Weights of a small transformer language model.
Architecture: RMSNorm before each block, rotary positions, tied embeddings, capped logits.
MLP neurons of a small language model. Each row is named by its layer, matrix (down: output weights) and neuron, and shows model dimensions 48-303. Each number is 128 + 24 x the weight over its row's rms, rounded and kept within 0 to 255. Numbers have three digits each. A neuron's up and down rows have the sign that makes its largest values positive.
After each neuron's rows, "fires before" lists the tokens most often just after its 100 highest values on Wikipedia text that the model never trained on.

L10.down1249:087129169126112140109126133146098142133128120148183131110060096166127108087128130097097132151113117122099131096130146077165087123144150128137105171103135102125117124101136117135115167156140126110137156133094118159126133093183118154114177143091111090144108116147136134120137117153111117100111150123090161157176120125105146127116106132092152124114162128135103129154149108153127134098146159151125115130105128073084169108125101131104119154187141138135117155137123126092169100100141125087134105132139132112114094112141143160091170131114158112085142140117106144104107123151120094091107145134098097164141153139094091094115114112121148163123149077081129139106149100155146166148141117126106143101104159131112100127151137152114106183119122137181129154128123159134122117180137084
fires before: "1", "000", "001", "004", "006", "002"

L10.down1412:163117190139138149140118112142101164160135121127137120127124118141138105117130164094108155116115151147133137142165134144091149097134125126134120121118116114147156144159108101110133173170115147141186144117089164128091150117156110169155129142112202105125137161140072121144123160154139122136186156082141128127138100141084095134121104128053117125075152112115087170139148129124121100126143143118134135092097082125113139177107132113115119126136107158124105098121086135092161149155105107105140120101155119158139190140108111145162167156124139147152128108063126134146122117101144131118129147144110156159103121129158137101111140143131121155102117153076136082138090152111128118105129133105132119095146122134122136148124125101136117119143164101078165109169150127141120141122149138
fires before: "2", "1"

L11.down464:174078134110160152060133158155148162121124125125155165104137106089129117117150124150132116069081152123109101149122154123137112143148152115160156135120133161096121162115146143108103120096109162207136130095094105104121125147138123145097158140087145102106139137129118125134128107128119120136144118121142122093117169087096147156123179131119151085153136097154115124121108108154127158162108126108128132125103090117146076121168170109108132144129108168160114157131123096128141126082130207121166095146150123110190123130141134125157133132132130159138153142123138166118118131123122125157120096133133125112123125102135125170107125126112138099129109121153156117139216092163086093146130118133119121167122137124128088136089131137070116109124132136150148121133132160115116139147109000
fires before: "2", "1"

L11.down1351:110117164137148114127129158121154126132153151125150148130147144168122141125121152125113124107130142099121140113116113115136122161097108125114137108107158121118123182104160099138138069122138120128163137078098141120159109128111128133124080140138106150140128103141147101176095111167159130154120147135085128108135172148140115126174129132123112138142137129108117110097153137186105107134127104123146146152110160157168128137120113112121144156138143157154115142125144154068143082141164138125127151162148100104077184181137147106109109134139114121110185127142102109090129122118120117127127084105197129146148126151117145120160150095142093136094107115139108084125135156165136118098123149153102093164128132104137159144112118118101107123159167116119118125114104122116138118076099109
fires before: "."

L10.down806:099119166144105153145150139112163138161113170151150126132119128119145107118068093138106139080125100130109146171161123150111090140104150134142137173179130065089140089145142128106121154163132094148112119133148094142124119124103154158136143143123137116146142136124147144130088105136111160068173173101076153104133115131104158101099151113111105147141123120118160131112164116122137132123127132114149119122101096129139127129103171127141136133131111138149143151121129145164136115140135159137155131138108101118169147107169121102138145161138100130152138119092107119093106149075092163146094088157150127150163140138115138105127117092112095112181120098146116137140177165145143095157119145126156132178112120156123126136126110139129183137160105075135129088115130110142166151158096116
fires before: "1", "2"

L11.down524:138105122131102098129070113132121127138123161156100132123130099148179169139133145110134121133130140105103152148134128091106089099102131090126139124143123122139106114173131143165137145137142113115135117131159076082125130103121113128109146096092109130140111152087174153086126118131118154159079124146156100152111167094168089114141144145134164110162090093149147140140142129170115137145127096100123147143138104164118101139147103122115131150133170122146130100184139145090146134133158165118135197122149126154151117139150120140133111113130109113130157111128117087141082146115159092123146137096154113080095149143122124169118112114127156076157171148136159161159168139153138129085107147140150165135081167117110103195152147117130137120116122163185141135156163133112092127114122116
fires before: "3", "5", "23", "17", "4", "2"

L10.down52:173144168139141101148117171125116128097136139115168156154099125163112139116112092145150093069062115152167130157084165153127132109167219145188132123162177084114135077167122122085079170071140160145103135101114124110157152107125110118130137098150104158131168128113111132109118121104094078142143124165129120112122122147112140130130116133114125131159124138133131106134100134103146138111121120173114086140069124132142143104175118104128116150167149101120166119148124125108102162125120164114143132111117111146141154143155155067119125102116107137158114145099127130110146142124129122104151044156134082136132141088080147087148115152172160173122126122120146145119169072144159118132141087181132133158140155160132134149151095142118129133148165073156148123091118137156171109142113103
fires before: "2"

L11.down224:103167180132161117130129162139150132166107137144124109120100131123110127153147125110122152133124118114090124158131102159106091106111140135172115161168143083108160085150127128143131152155170125139144136139124139081135130141148133134156138123130166151114068166147123143118125127142093142085119174130118155112162104116139131139118167151110143145129127139124101135095146108140123122151119174129127186120111138150183105150153103094040097129155123136072115136161109128106169192092151113104085147128151081125134109147113132154094166150104121135130090156124097115126096125141141113117101102104118126121139140173125104152112119114125157120127114102164155109105148150136153120121118087136144089145111158146098134130125127125143137130170156159154112125178120118136111144078152098
fires before: "1", "2"

L11.down1256:121105103121091124149133164138152111141134140122178131138140135115157112148110149134132150115093124132158090128141165119153107136131127142145153125099085128117124110119163149196139145146101143191163156112144133105114113114118122149118140120148090119087080089139124111125073126108139147116143133134092141132149162142120102144165128118136128126155111146119087093107140159119066123133109155099139114140186103109157187159116186136175133147147114114126108140135142106116079126108141144149122152121158152118147110155127122151141133090123120118168117135125138122122126138124096138125123120115159148139096103123148098103119136146128125157152141123070112147128159136149130143126143126106140135129177117147098150145077126127132151120112107138148134144123115184103149083071128113
fires before: ".", " | ", " | +"

L11.down1024:115156152139106116131144161150120123117115146137141175094138134081149133095107105133106169111179140132111118116127125136103082135111108138144128138135113120141158138135152165133139135136109145147134164137137124137126128120110148136160102092150129132186127144102160169117163114129094102129149175112158083127131137149147116106125130114178164114088124073110119139115139116166149113131147162114136156100134134118060138108151129090128117112083185162138158138145108124146134133126079131079126140145175087146144067117137157157101117125134114127128135122074142119156116125167193109092106161124153163089138129138076090118125129132122148101145130127137139143126217104104166067164201143120124129141173118169144131135116117154138128121139107112135144114131100168139097104137147069
fires before: "1"